Weights of a small GPT-style language model, trained from scratch on English Wikipedia.
Size: 9 layers, 5 heads of 64, MLP 1280 SwiGLU, vocabulary 3532.
Architecture: RMSNorm before each block, tied embeddings.
MLP neurons of a small language model. Each row is named by its layer, matrix (gate and up: input weights) and neuron, and shows model dimensions 192-287. Each number is 128 + 32 x the weight over its row's rms, rounded and kept within 0 to 255. Numbers have three digits each. A neuron's up and down rows have the sign that makes its largest values positive.
Before each neuron's rows, "fires in" lists the words (lower case) most often at its 100 highest values on Wikipedia text that the model never trained on. A number after a token or word is its count.

fires in: "a" 24, "an" 15, "only" 6, "main" 4, "important" 4
L2.gate1127:140090108105073166071108111082078168078147127095107101140089175144115135210125095100121123123132110111137071111085137132138098107125171146185131123118131090127194127135106067101125142060156068082117148090137148111163149064118138186117150139159133157195077155159124128156131128123160077059
L2.up1127:109104180068181169095124159111086133154151082104134112171102137133078132165101118169087186108106126089142120085125101086058059138188127162179125101080165186081161108140136155136156075164127165125100130046166115159149098093123143111136147162116090131136147113165144082099114165114133108053

fires in: "its" 27, "electric" 8, "hospital" 7, "bank" 5, "industrial" 4
L3.gate1118:062133167130100157096114142087092163123121173120102104101132081137138056181132107109138140156100144096088147151114083125098115149128092089104203095147117147084140114189139092181108070085125125103173106131155161157112146107106118082147101133133105092143170052077115070073079139161153165114
L3.up1118:113136139102103140128089133089149119188123073155184114141111103199116095155132144124170111154176082134129136177155103128161130170188121146179127130142107158095041113139155192103099104152062112145188119140098154145098105165098184068059122143127196114124122170096104185116190111139108147168

fires in: "3" 51, "3rd" 7, "for" 5
L3.gate921:072126143141183124135109135182102162088073160163164162114170145118093142149142161125120120176099167155109151140154091140122116106136146131092075114091166111125072108122153209120086161120087155139084135124110167152106132172121139118142096061093129118116097123124142058080143145129104098139
L3.up921:086147041109152073096120169098105172138044095128111107166126136163173070147119071098149098138091114111117154151152134181127195117090115115109157160122158117138124152103125201146100134107127091151143104095161153148128183149120149145155155101098137104172124082102141122196127086054148122114

fires in: "professor" 19, "command" 8, "commandant" 8, "purpose" 6, "captain" 5, "capable" 5
L2.gate1067:167143101083161145149101111142082076133110183099083126117128209154153157159179087128129171154126165135174097163102150092152187182123157142124055087139148124141154215145111106086112123095125090147093179116168113129128158180108137119180152145111058078129150149118158106120135192179096172197
L2.up1067:155077169175180129133151158165081063098125160126092100140112103128075147148206100092179169103128134130124110119120087132164082112163123164120120137160137100088141126164136100110153135169139128133127143132184155133101174182102086079165059149114148100117089127082078082075106072156126094091

fires in: "where" 28, "while" 10, "what" 7, "before" 6, "he" 6, "plant" 5
L2.gate26:131079122120160124151114183127144181136140078136147122165119171135130135103115127108149133124108051111106121148106133117153149147166113106118092148134100155097134142134126183151126095184123110113144138126139135151083153143152122114155120108125095171124095150146137116163109179036131113176
L2.up26:129105148122182110168135152107121112141140089154155148185097086127060107118147066186156091160069148092188138093110108136144100134119099121133145165126138107139174171070141167146112130122126127131165141129130094109133096104160100102102105080147128072091132093121097198077105093107118145104

fires in: "united" 20, "university" 14, "assistant" 8, "american" 8, "deputy" 6, "professional" 5
L3.gate514:116146102112128169141148142019074122193091097149137133068136147176096073140107079112145096139175103119152092148144117165158137073173153057173131146170186101111212136131164139096132113084138144124071127148154138078139166082069103162138134132098106097113109085063134097147174129145171091167
L3.up514:157105144094080085113129117065186156124196176157129152157092070154113120156120077123121126126170181117088079131117131116047093126115125115098135080140129124129136097146097114092080076112134097146109129144132126201166166094113112157156147145122137103132082156126143094096183156165176162156

fires in: "a" 36, "an" 26, "is" 24, "this" 6
L3.gate124:137160160129152036092150147064137153129122114103109135180163171160100102170188190142128154180154078165098112087104099090183111149133157141086139131147076096112116155064123139098108120136131167144096161081072110147056097120080186160090146112086120154127056072114097153115143067143156139163
L3.up124:178160153112198177098145102126154140037206076088191166172092131109161111070085178106114185112152109086097166139112091158170113186131131103085116109175122125190120135169113101153167107132167098091120171184109148160151110100165127176128163153118188081154105142096100137148135055132182088124

fires in: "battle" 17, "bronze" 12, "of" 11, "order" 10, "golden" 5, "gold" 5
L3.gate234:149149094111125135162143065122101166131129155117093145099148119056162065088077066088161131126059128123118156108120152136091182112079139061115163153163071123155128115119097130111145138107102092119099143107147110167204146125185132185130102139151174083160062177092147167153143120141165117134
L3.up234:190177126080165144122045125138100156113132117092059170090177078150030078145173091101096157136112141080166158127174107116131133091117143142090110132098120066131084111118136107147139156126168173100128121096130088137172162141124138154127139118157089046151085181129085171166125150174143144149